config.toml
head_dim = 128
norm_place = "pre"
rope_fraction = 1.0
lr = 0.00133
lr_head = 0.0147
grad_clip = 0.5
decay_fraction = 1.0
decay_shape = "linear"
final_lr_fraction = 0.0
train_tokens = 432300000
MLP neurons of a small language model. Each row is named by its layer, matrix (gate and up: input weights) and neuron, and shows model dimensions 48-111. Each number is 128 + 24 x the weight over its row's rms, rounded and kept within 0 to 255. A neuron's up and down rows have the sign that makes its largest values positive.
A block is one neuron, or neurons of one layer that tend to fire together. Before each block is what it responds to, as a language model described it from the Wikipedia text at the highest values.

Main verbs of directives and reports. Main verb right after a subject, or its ending (-ed, -s), especially verbs of directing or saying: ordered, requested, announced, allows.
L6.gate178 [ 97  99 142 158 148 127  95 126 102 143 101 133 117 139 139  92 137 131 124 123 129 103 157 158 110 168 106 111 103 123 111 122 140 152 119 121 178 140 137 134 104 130 127 126 117 129 137  94 142 157 126 132 129 110 101 179 106 100 117 140  96 150  97 126]
L6.up178 [118 121 124 126 174  95 127 120 123 102 121 138  84 100 133 145 156 127 140 167 136 119 113 127 105 131 154 128 170 120 121 148  96 136 138 120 108 123 122 144 113 171 148 130 174 144 103  78 105 130 162 101 102 116 167 133 138 112  89 136 129 126 133 116]
L6.gate358 [107  94 106 123 127 123 101  83 120 119 130 179 112  97 112 133 127 128 120 122 125  94 101 145 135 149 115 110 146 155 113 113 126 138 134 127 184 173 143 130 101  62 135 112 140 138 138  98 132 163 106 125 110 144 106 119 139  94 107 136 107 154 133 119]
L6.up358 [ 85 148 116 165 130 138 113 100 136 136 135 159 140  94 172 179 141 121 182 144 143  96 167 169 121 173 102 136 171 171 129 112 149 114 134 149 125 180 123 181 143 131 128  84 145 140  72 151 151 116 101 109 143 113 129 173 116 127 117 129 130 117  80 109]
L6.gate401 [103 116  79 131 145 153 143 111 125 122 150 121 105  96 133 137 151  92 152 138  89 108 104 124 161 139 139 100 109 103 152 140 139 145 118 147  99 155 119 174 139 145 137 108 120 117 112 117 109 130 145 123 122 179 138 102 131 120 114 161 151 131 134 118]
L6.up401 [103  64 152 132 108 112 145 136 143 131  82 126 165  90 109 103 127 111 124 116 120 140 164  68 113 131 162  94 139 145 179 144 118 120 120  98 137 148 121 124 147 118 129  91 151 129 147 145  78 136 131 158 122 100 138  95 142 111 120  79 126 107 103 156]
L6.gate594 [106  91 138 115 174  68 136 121 125 103 100 128  99 124 118 141 110 139 167 105 101 137 119 136 150 121 117 152 145 139 160 143 116 101 129 124 133 138 142 135 125 131 123 142 157 101 118 133 130 148 129 109 177 150 104 155 139 132 171 105 141 132 110 138]
L6.up594 [ 68 127  77 164 148 119 138 117 129 115 117 154 135 111 134 150 127 162 108 121 145  88 121 114 141  95 141 137 175 167 115 174 122 144 146  84 149 136 106 130  87 113 101 146 136 153 162 137 132 117 127 121 112 155 157  89 134 111 116  79  75 124  90  96]

Predicate verb/participle heads. Verbs and participles right after a subject and auxiliary that open a predicate, mainly known, plus used, held, expanded (was known as/for).
L5.gate109 [148 102 115 145 116  55 116  43  91  88 102 133 128  98 131 106 121 146 112 123 127 135 121  93 153  97 131 155  91  98 157 130 122 150 130 101 159 151 135 125 113 110 155 144 144 105 118 139 132 108 122 121 121 148 148 127 122 126 129 104 142  90 150 141]
L5.up109 [171 111 127 181 119 148 121  87 106 131 161 117 153 127 164 105 124  81 116 141 127 108 120 128 143 115 158 103 111 118 131 118 113 156 142 135 126 143 145 118 127 137 113 110 117 187  90 144 151 158 102 169 127 121 159 121 105 129 142  76 103  89 136 142]
L5.gate119 [135 113 124 110  99 144 161 116 125 102 113 107  87 134 106 143 145 138 147 120 100 150 129 151 104 125 113 143 137 123 144 129 123 135 104 138 124 116 111 101 143 152 125 104 130 113 124 142  84  98 118 121 128 118 146 161 107 162  65 136 149 137 125 100]
L5.up119 [160 141 131  98 132 114 107  78 106 100 107 111  98 135 138 153 120 118 135 128 122 148 143 158  71  74 143 119 119 141 124 137 137 120  93 102  58 121 151 108 121 135 128 125 132 140 142 155 110 153 113 152  79 159 132 113 125 125 112 113 120 119 156 122]
L5.gate124 [127 143  99 138 132 154 126 130 139 124 123 155 153 141  87 158 106 147 161 142 145  79 117 128  93 146 120  95 124 126 147 114 123  78 199 146 153 130  96 108 103 164 140 124 165 165 126 109 114  83 129 113 125 127 165 111 156 118 187 164 116  83 126 152]
L5.up124 [ 96 153  94  69 117 157 101  76  95 163 131 116  98  84 159 114 139 131  83 121 129 135 124  98 143 124 110 164 179 141 164 109 136 117 145  90 107 103 129 146 129 128 106 134 109 118 149 128 107  90 154 105 147 131 133 127 143 132 136 101 167 132 126 185]
L5.gate229 [121 119 146 131 137 113 154 123 109 153  99 120 138 170 173 113 150 135 159 118 145 126 102  88 145 108 103 164 159 144 187  76 133 115 121 128 111  83 142 144 155 174 128 154  88  92 140 117 136 173 132 116 138 135 138 127 125 104 121  77  93 102 138 132]
L5.up229 [174 135 125 155 123 122 102 101 108 124 129 132 104  88 120 137 127 168 118  98 147 132 159 146 130 176  85  82 132 131 133  77 175 142 132 125 134 108  96 154 120 117 164 124 136 149 114 133 121 113 130 120 133  99 135  88 149  93 127 121 140 101 147 137]
L5.gate427 [111 133 123 124 104 114 120  97 142 122 103  93  85  87 144 178 162 163 106 108 127 173 129 106 136 146 127 104 139 173 137 130  92 114  99 132 156 158 146 168 149 151 120 119 124 121 121 149 111 106 128 148 145 115 142 124 171 129 129 101  98 175  76  81]
L5.up427 [156  81 105 129 124  89 156 114 111 153 134 146 131 122 107 104 152  89 139 130 165 147 151 149 129 118 117 143 109  99 131 121 110 134 158 106 145 153 118 143 121 161 143 124 117 140 124 136  97 128 168 128 159 147 140 141  97  81 115 126 190  97 109 128]
L5.gate641 [131 101  94 126 130  86 104 118 119 107 140 111 121 156 124 137 134 103  96 164 143 154 129 145 133  82 147 177 160 114 113 120 150 125 153 118 103 121 116 115 120 119  87 159 127 153 138 146 107 103 101  98 135 121 118 159 170 123 182  78 162 106 126 131]
L5.up641 [104 108 133 123 100 135 120  91 117 170 112 121  64 138 134 117 114  89 128 180 145 126 126 137 142 132 130 138 131 144 141 143  99 109 152  89 104 106 131 109  87 147 138 153 125 135 172 131 128 123 130 126 158 106 155 146 137  97 150 138 132 131 179 151]
L5.gate995 [127 166 124 129 115 138 127  99 152  68 112 141 123  93 110 137 111 125  87 102  89 157 122 114 113 130 127 133  97 128 134 157 114 128 108 153 107 160 144  98 142 137 135 123 127 124 123 120 137 117 146 114  86 140 186 134 139  93 144 161 146  64 170 138]
L5.up995 [121 129 129 129 131  71 134  81 113 102 131 116 136 129 149 120 163 115 126 145 133 112 115 183 132  93 158  62 109 145 126 124 146  56 116 145 117 123 129 159 135  88 143 145 115 182 114 169 143 135 142 127  99 148 158 134 140 121 132 140 137 168 150 127]
L5.gate1006 [103 130  89 129 136 144 147  77 128 142 100 134 114 111 132 114 145 139 176 146 110 121  75 122 124 116 134 132 153 129 134 135 144  93  96  99 177 118 122 118 147 121 113 137  89 143 147 130 102  98 142 114 112 121 108 168 119 110  88  99 140 114 115 138]
L5.up1006 [100 130 123 128 156 116 101 112 116 133  88 130 119 109 118 113 140 112 130 134 140 127 113 124  74 106 145 124 114 117 145 147  86 145 152 140 158  88 148  93  80 145 154 119 159 139 129 109  99 151 145 129 142 155 118 171 123 112 140 117 127 111  93 141]

Mid-phrase space tokens. Bare space tokens inside an unfinished phrase, often before a number (under age 18, Line 3, Sep 3), plus word-internal pieces like re-constructed or res-er-voir.
L6.gate350 [105 113 128 142 139 114  79 150 151 125 105 115 119 124 148 148  96 152 140  98 110 164 142 123 140  90 130 100 114 140  95 136 145 109 176 111 151 168 150 124 119 112 127 134 122 123 143 138 159 127 131 168 116 119 124  96 107 141  97 169 109 132 121  89]
L6.up350 [102 133 191  85 134 175 123 139 101 137 111 136 131 125 165 120 118 128 141 107 158  84 123 128 161 116 149 146 113 116 103 135 141 162  98 166  95 141 138 129  90  85 123 141 126 128 150 131 153 107 165 144 113 126 122 131 120 149 123 135 122 123  73  70]
L6.gate470 [130 112 135 131 145 117 128 100 136  90  76 127  98 155  68  97 101 115 108  86 140 154 106 142 135 130 137 139 114 133 123 118  65  99 122 170 107 104 138 109 108 115 108 154 152 111 122 126 117  81 132 157 123 122 106 116 129 144 128 149 146 104  91 127]
L6.up470 [168 135 121 132 124 117 134 153 138 134 117 179 156  99 133  98 151 140 181 134 106  97 121 125 117  94 144 127 133 133 110 131 167 128 146 145 149  96 162 152  98 117 162 101 115 132 139 117 119 152 149 158 151 107 181 124 149 105 115 120 117 173 115 133]
L6.gate678 [141 136 103 148 124 156  98  94 158 119 104  96 128 128 178 126 102 153 100 153 107 129 119 142 132 161 128 154 124 130 146 150 144 119 115 133 123 130 109  85 104  84  99 168 110 121 144  93 123 127 108 134 185 149 154 124 120  84 143 112 115 152  92 135]
L6.up678 [ 69 134 118 148 128 142  64 174 128 139 130 125 145 146 132 142 162 139 115  87 163 185 106 176 130  90 152 144 122 117 134 139 122 134 111 145 141 153 117  99  95 108 162  89  90 127  76 122 111  80  89 169  99 125 122 114 166 116 170 134 161  91 133  95]
L6.gate776 [127 159 139 147 128 138 123 104 110  96  97 129 131 123 104 141 178 168 156 112  97 203 141 133 157  94 129 116  83 101 119 122 140 139 127 155 103 149 110  97 127 150 163 107 124 137 104 134 156 148 159 103 150 126 154 143 108 159  90 161 103 145 132 121]
L6.up776 [ 98 125 150 150  92 140  80 139 100 120 124 107 143 157 166 115 133 101  75 107 151  92 177 123 148 106 116 147 120 151 128 134 126 150 159 172 156 128  79 132 144  64 107 130 114 152 117 129 123 156 124 125 144 166 133 130 142  84 158 164 143 134 138 191]

Second digit after 1. Digit tokens coming right after a leading 1 inside multi-digit numbers, as in vote totals (14,649), dates (12 September) and measurements (100 metre); occasionally word-internal pieces like gigs, skidded, eggs.
L4.gate105 [150 145 110  62 144 160 130  93 111 142 148 114 137  81  86 164 159 143 161 101 158 120 137 130 131 103  74 136 138 153 150 137 128 113 127 114 156 153 116 114 126 104 125 158 160 112  95 187 126 108 131 129 135 145  98  99 152 165 114 129 110 157 142 132]
L4.up105 [102 116  99 189 120 132 122 143 174 154 149 145 151 175 142 143 151 122 133  91 115 122 186 158  95 115 126 131 120 115 144 184 102 148 133 143 118 116 130 123 151 142 130 119 143 105 138 147  77 142 134 154 135  87 141 126 145 108 137  94 127 151 105 126]
L4.gate242 [146  81 139 117 149 187  98  99 137 165 100 133 164 134 111 135 114 125 106 118  98 142 129 110  44 122  53  96 155 152 123 120 123 132 114  87 134 145 126 147 170 131 143 104 133 130 111 142 101 121 140 121 146 115 141 146 112 164 130 162 147 103 134 114]
L4.up242 [148 131 124 147 147 126  91 132  96 107 114 141 174 108 153 103 133 151 107 155 137 120 145 128 110 103 106 116 131 125 131 110 124 159  90  94 121 111 106 118 149 102  82 104  92 113 148 142 118 152 151 132 139  81 117 167 162 159 127 119 125 163  99 109]

Digits inside numbers. Single digits in multi-digit numbers, often the second digit after 1, such as 15 stations, 1790, 50°, November 5; sometimes word-initial fragments like B in Bournemouth.
L5.gate23 [ 99 210 181 149 150 139  80 140  98 126 154 105 127 143 146 149 170  81 152 135 160 119 121 119 128 184 182 171 133  97 147 165 123 129 119 147 129 185 132  79 149 147 141 133  90 125 108 132 147 143 150 105 103 132 130  76 142 128 114 129 111 102 121 111]
L5.up23 [136 140 143 149 156 135 127 147 128 146 139 150 102 110 140  80 158 155 107 113 161 135 140 145 126  88 115 185 126  93 124  96 141 162 141 120 123 113 149 140 150 148  98 143 161 121  85 157 140 148 143 149 118 116 101 122  84 133 137 157 113 116  89 142]
L5.gate195 [145 123 121 118 165 162 145 109 126  73 120 129 124 116 115 136 108 146 119 111 149 119 150 133 103 129  99 130 149  90 148 103 108 136 149 116  93 134  96 120 124 121 153 116 103 138 120 162 175 116  77 107 159 125 114 129  91 137 119 136 130 170 168 143]
L5.up195 [124 148 108 144 130 123 107 132 104 140 142  99 115  89 122 127 151 147 105 130 171 186 123 117 144 122 101 139 100 131  82 153 103 164 117 140 165  84  57 120 158  70 129  99  86 144 110 149 163 159 138 143 162 104  81 118 102 130  95 139 117 102  96 157]
L5.gate218 [126  79 157 172 168 154 139 120 104 159 119 130 163 161 183 135 123 115 137 145 114 107 138 160 127 110 102 115 149  98 103 128 116 129 136 103 105 157 159  83 123 118 133 124 133 126 141 186 141 109 124 168  94 163 112 154  76  96 151 126 125  99 114 123]
L5.up218 [135 126 115 137 181 147 122  96 163 115 128 109 129 124 156 138  96  87 107  99 154 134 130 115 121  82 117  94 128 103 157 134 107  90 149  98 137 125 183 120 127 134 108  96 109 126 165 158 141 123 129 132  62 156 119  63 119 143 137 134 158 130 135 116]
L5.gate296 [135 132 126 127 129 115 115 160 111 174 111 142 147 141 132 127 133 161 122 155 119 142 132  83  80 131 106 109 151  98 149 127 107 134 140 117 167 125 128 120  99 172 143 151 152 132 130 159 112 143  92 131 106 173 120 118 118 141  97 136 145 125  88 147]
L5.up296 [149 143 152 152 117 141 158 180  97 181  94 115 125 142 137 142 129 133 113 117 138 139  76 101  87 190 128 141 130  92 145 116 117 166  90 122 123 121  96 117  86 167 178 139 117 128 129 149 134 147 111 143 114 115  94 117 115 103 116 124 129 139 104 134]
L5.gate405 [169 110 139 155 153  95 113 124 159 121  99 125 167 127 176 101 105 137 152 114 111 128  94 127 117 129 118 109 180 132 143 134 132 126 107 113 111 135 100 121 124  79 156 157 145 121 135 154 154  85 149  99 101 141 159 111  90 124  94 118 168 138 134 138]
L5.up405 [167 188 131 114 137 131 102 157 129 135 130 120 123 148 168 114 128 156 131  79 157 109 101 116 123 150 150 133 130  72 142 113 140 123 135 145 100 103  93 106  85 119 146 147 156 123 142 140 103 129 141 156  87 163 155 120 152 153  82 135 127 121 133 118]
L5.gate415 [152 120 121  95 121 150 105 110 147 143 127  75 106 112 126 117 132 127 135 129 158 106 112 104  84  99 122 128 109 139 145  85 170 143 121 140  98 134 130 123  99 167 140 106 128 109 139 138 146  71 127  92 117 177 129 115 169 112 128  86 102 129 131 132]
L5.up415 [103 113 135  99 107 120 122 140 121 162 120 115 123 117 183 125  84 151 142 122 153 132 111 118  74  92 134 131 145  83 161 148 108 132 128 135 123 118 139 101 116 155  74 122 156 134 102 134 115 105 150 147 100 124 114  79 152 130 131  85 145 113  78 143]
L5.gate599 [142 134  47 103 114 111 120 116 128 152 135 121  79 140 165 129 167 114 134 136 128 129 130 109 119 133  95 141 160  89 120 111 138 140 123 141 172  96  89 129 180 124 185 131 116 158 161 152 124 113 131  84 102 107 170 103 114 134 127 166 108 142 163 136]
L5.up599 [141 156  97 161 132 134 102 149 131 122  98 110 135  84  98 120  64 138 148 123 171 116 134 161 142  87 114 118  96 128 154 109 136 127 156 152 163 117 129 132  77 101 143 115  95 119 167 175 179 150 137  95 103  99 132 145 126 156 101 107 191 127 125 127]
L5.gate874 [128 165 136 126 148 120 132 126 144 137 126 132 119 102 165 144 181 141 126 155 126 164 116 142 121 119 133 157 155  99 145 143 141 169 143 121 140 119  93 167 113 101 148 131 122 115 139  94 138 128 139 136  62 122 115 118 155 151 100 149 124 175 111 122]
L5.up874 [141 152 151 120 140 100 131 120 163 151 111 138  73 110 147 104 168 120 131 134 164 141 116 125  80 106 115 119 112  86 141 124 101 109 139 145 180 123 138 134 104 127 171 144 149 126 140 164 159 102 144 127 166 152 104 116 154 183 159 117 138 110 121 164]

Space before year numbers. Standalone space tokens just before a number, mostly a year after a date like "March 20," or "On 1 March", and before numbers in table cells after "|".
L5.gate111 [176 111 156 145 157 104 102 116 121 120 126  72 126 158 130 110 145  94 148 125 145 104  81 168 132 133 148 120 113 131  98 167 125  94 113 118 105 150  95 171 138 137 130 102 136 106 126 131 125 139 113 153 114 131 118 134 116  99 135 159  87 105 173 155]
L5.up111 [109 132 156 117 128 113  75 127  95 142 110  96 127 177 121  57 130 183 114 134 176 138 125 127 144 122 137 137 140 153  89  58 104 160 160 174 129 142 114  98 116 148 112 122 117 180 152 109 170 118 126 137 157 159 141 107 118 154 147  93 121 136 119  93]
L5.gate169 [125 146  96 135 138 138 117 134 127 122 126 100 169  82 118 126 102 111  88 134 127 107 113 116 148  96 101 144 112 114 108 142 133 101 115 168 134 134 117 115 135 117 126 154 130 129 131 120 116 127 104 160 132 160 108 160 101  92 128 146 103 162 140 130]
L5.up169 [122 137 118 153 104 122 154 116  70 164 106 109 110 111 154 109  82 166 112 124  87 148 136 126 120 133 157 132 117  88 117  92 132 122  86 144 101 109 124 155 104 129 133 161 143 120 115 173 127 140 132 162 146 184 185 181 139 150 126 121 134  73 127 150]
L5.gate200 [107 138 123 134 135 129 127 148 110 118 127 102 120 114  97 113 109 140  98 127 134 125 100 120 134 101 107 156  92  65 137 147 111  79 102 125 156 167 150 145 126 142 129 106 160 110 108  93 140 119 116 130  94  88 122 116 102 127 110 129 114 176 144 130]
L5.up200 [138 155 117 147 103 151 122 114 130 140  82 111 122 123 131 107 129  93 106 112 107 117 152 130 153 134 111 180 137 113 120 129 115 122  71 148 118  93 147 153 141  86 127 128  97  93 107 112 153  93 153 129 142 152 114 116 132 147 114 112 155 194 120 167]
L5.gate241 [ 93 113 112 152 155 117 138 128  92 135 106 130 136 126 175 103 131 104  86 126 144 105 103 159 101 115 137 169 109 101  82 144 117 120 114 134 155 169 185 117  93 120 129  93 125 148  97  99 174 124  61 110 157 104 121 136  92 101 129  90 120 141 129 124]
L5.up241 [105 125 115 127 161 130  88 121 176 137  94 106 140 118 128 128 128  78 136 122 128 116 140 110 141 146 150 125 152 121 153  99 141  85 115 141 144 121 135 165 147 104 159 109 140 129 121 103 141 191 150 161 159 154 145 131 122 116 139 125 159 182  99 158]
L5.gate334 [ 76 146 120 155 117 141 125 103  73 145 101 111 157 110 119 183 167 181 134 124 126 167 118 112 112  97 138 142 122 107 110 160  94 136 157 151  99 118 124 131 125 146 137 130 164 138 149  92 151 146 105 159 127 163 160 109 123 126 132 164  51 133 103 145]
L5.up334 [ 77 148 131 156  91 117 100 119  80 103 104 122 130 148 132 118  88 119 156 131 110 144 116 141 127  87 115 135 144  44  99 117 122 109 117 139  72 123 106 147 121 103 106 137 102 122 135  88 122 135  87 131 105 141 110 112 146 142 129 141 101 151 110  98]
L5.gate341 [150 125 101 142 156 133 120 125  86 132 120 130 112 135 135 127 136 155 120 126  91 132 156 121 110 128  96 137 147  80  88 136 147  90  81  91 107 139 108 150 151 105 115 183 164 109  91  78 109 118  88 171 194  90 131 155 127 116 135 138  93 159 131 115]
L5.up341 [146 108 142 136 125 134 107  81  84 119 134 133 119 133 148  69 126 104 115 118 113 177 135 142 131 108  98 141 147  79 110 153 142 124  95 117 116 128 122 136 141 105 165 130 162 100 147 131 117 132  95 115 132 122 114 128 149 130 128 182 103 152 107 126]
L5.gate527 [ 48 107 131 136 128 132 141 162 134 125 148  83 127 109 116 128 121  97 125 145 114 126 122 106 116 157  73 139 107  85  87 110  74 125 108 133 123 154 119 148 119 151 130 142 172 129 126 114 134 138 107 138 152 122 162 111 122 132 118 154  91 136 130 115]
L5.up527 [108  97 102 166 107 117 158 135  55 136 142 116 127  82 146 144 133 136 127 125 110 121 133 121  78 127  84 175 114  91  97 150 105 143 146 104  85  90  62 133  70 154 137 161 132 115 114 118 137  87 182 154 135 145 133 120 171 110 119 137 112 126 134 136]
L5.gate789 [124 136  91 133 117 104  94 138 107 151 121 118  86 148 159 116 121  99 161 129 112 136 135 112 158 126  88 122 121 144 102 167 114 101 140 142 108 162 180 142  85 174 118 162 140 112 114 122 126 135 135  90 116 145 157 129 158 115 147 104 128 143 107 173]
L5.up789 [132 154 137 138 137 147 113 130 169 101 105 110 112  84 139 117  91 157 154 141 136 114  92 145 141 157  93 128 130 128 142  94 152  88 121 197  99 130 112 144  65 158 142 159  92 145 152 113 147 171 131 112 115 123 149  98 152  62 134 117  85 142 140 111]

Digit five in numbers. The single digit 5 inside multi-digit numbers such as table stats, times, dates, ISBNs, and codes (1:28.51, 445, MD-55), sometimes other digits.
L6.gate122 [116 162 156 123 129 119 121  87 131 102 169  96 157 128 151 101  91 122 122 114 116 129 135 107  73 117 146 123 141 105 146 139  80 105 106 124 156 170 142 128  93 172 114 135 142 119 117 126 118 142 174 131 136  95 117 105 140 149 148 118 140 104 119  75]
L6.up122 [103 138 131 123 115 128 101 115 147 100 140 121 116 107 110 111 129 104 145  98 129 133 149 102 167  81 150 133 117 143 107 137 163 105 136 172 115 127  99 140 152 144 159 145 127 139  84 123  81  96 109 147 129 117  95 129 147 127 129 134 140 156 159 118]
L6.gate138 [144 153 103 122 129 122 139 103 154 100 112 131 161 105 161 129 111 124 117  96 145  89 155  99  80 143 103 131 102 123 142 115 116 132 116 141 162 120 132 152 102 112  84 141 127 112 140 166 107  95 149 118 114 167 132 140 134 140 107  93 119 132 106 129]
L6.up138 [158 134 107  95 168 125 139 145  77 129 138 126 152 129 144 152 102 119 156 133 107 141 128 157  76 128 139 111 153  92 145 126 135 117  97 164 104  79 114 126 136 159 121 130 184 113  69 143 120  78 127 117  88 165 191 126 122 110 117 114 176 130 134 131]
L6.gate199 [112 152 109 129 164 124 135 134 136 145 117 133 153  83 107 154  89 173 134  93 132 150 161 151 168 123 121 127 159 133 151 143  94 126  92 139 119 118 143 176 152 141 125 100  90 140 130 134 124 130 178 151 121 145 131 115 122 107 127  87 129 172 154  86]
L6.up199 [111 128 109  98 106 121 111  99 160 118 108 101 108 107 157 148 116 108 142  86 125 149 133 146 146 121  92 126 129  88 116 133 159 176 144 144 123  69 171 104 112 147 105 149 119 149 113 121 141 108 122 167 130 156 109 141 134 117 137 183 121 144  97 141]
L6.gate863 [134 133 102 145 158 152 139 153 155 138 104 126 149 109 171  89 124 145  92 162 147 127  83 146 114 124 145 145 122 139 145 116 110 135 121  90 138 106 138 136 142 151 123 129 119 123 160 115 128 100 139 151  98 108 120  75 112 114 157  86 110 116 143 150]
L6.up863 [139 116 116 130 120 119 131 117 146 138 152 114 181 123 144 106 123 136  84 100  95 149 114 127 134 121 155 120 137  96 143 129 157  96 120  94 137 115 118 105 115 140 111  96 130 118 123 102 112 123 124 139 123 118 117 130 138 170 106 158 153 147 124 111]

Paragraph-break newlines. Newline tokens ending a sentence, table row or list item before a new paragraph or heading, such as after "investors." or "Asturias, in northern Spain."; also a space after a comma in mid-sentence lists.
L4.gate329 [182 111 117 123 106 108 140 157  98 179 110 102 147 123  88 167 116 138 146 106 103 128 110 125 134 128 129 156 104 171 110 158  85  98 151 125 140 138  90 141  82 105 123 126 137  96 124 144 157 120 144 140 142 127 129 121 120 162  98 143 163 130 118 163]
L4.up329 [135 114  79 140 124  78 142 112 167 136  81 136 107  99 105 144 120 135 124 130 146 135 113 183 113 102 128 144 166 116 149 148 121 192  81 149 104  68  94 137 132 118 124 156 109 114 151  68  91 135  95  99  74 127 133  85 126 141 132  84 146 165 128 117]
L4.gate359 [120 100  82  84 110 151 129 101 101 156 102 157 156 116 105 137 170 190 152 158 138 125 146 128 119 143 138 117 174 126 123 139 119  96 110 133 107 125  75 153 105 134 137 178 132 114 127 156 147 156  84 146 129 149 116 158 103 133 147 140  99 176 134 123]
L4.up359 [157 112 105 183 136 155 131 125 133 159  85 115 123 141 131 111  93 129 120 127 145 158 133 160 122 150 159 185 121 128 140 146 129 129 131 176 111 147 155 213 118 134 123 112 158  90 122 102 128 132 143 110 105 123 138 175 141 125 147 160 101 152 123 123]

Verb stems after to/subject. Base-form verbs or verb stems right after "to", a modal, or a subject, such as establish, ensure, promote, and encourag(es), request(ed).
L4.gate255 [123  84 117 151 144  64 120  97 113  71 121 150 137 119 131 143 114 113 131 171 126 130 121 115  96 136  91 101 173 168 134 135  71  90  88 123 100 154 124 113 149  74 112 106 120 132 141 115 135 141 165 157 155 136 134 123 144 107 128 100 117 168 156 151]
L4.up255 [ 95 127 119 167 119  89 149 160 106 137 107 125 126  83  97 130 115 124 114 137 132 121 141  89 132 154 103 162 142 136 133 158 118 102 150 132 132 124 124 126 137 174 114 145 119  95 136  68  99 102 141 157 135 145  76  93 119 128 195 158 153 118 130  64]
L4.gate306 [120  98 150 134  96 103 123 110 177 125 164 129 111  93 112  99 114 130 114 152 174 133 128 143 131 123 124 130 166 147 150 124 112 113 158 107 116 151 140 136 143 133 147 137 155 128 145 127 104 144 120 110 173 117 131 153 125 131 119 113  76  68 140 108]
L4.up306 [ 89 116 164  99 104 145 146 153 143 145 162 121 147 101 133 149 135 186 120 141 138 159 143 120 118 181 160 107 140 142 127 136 141 110 155  94 114  93 152  71 134 109 122 119 106 128 143 159  94 128 125  91 142 138 145 145 129 178  90 101 142 170  96 171]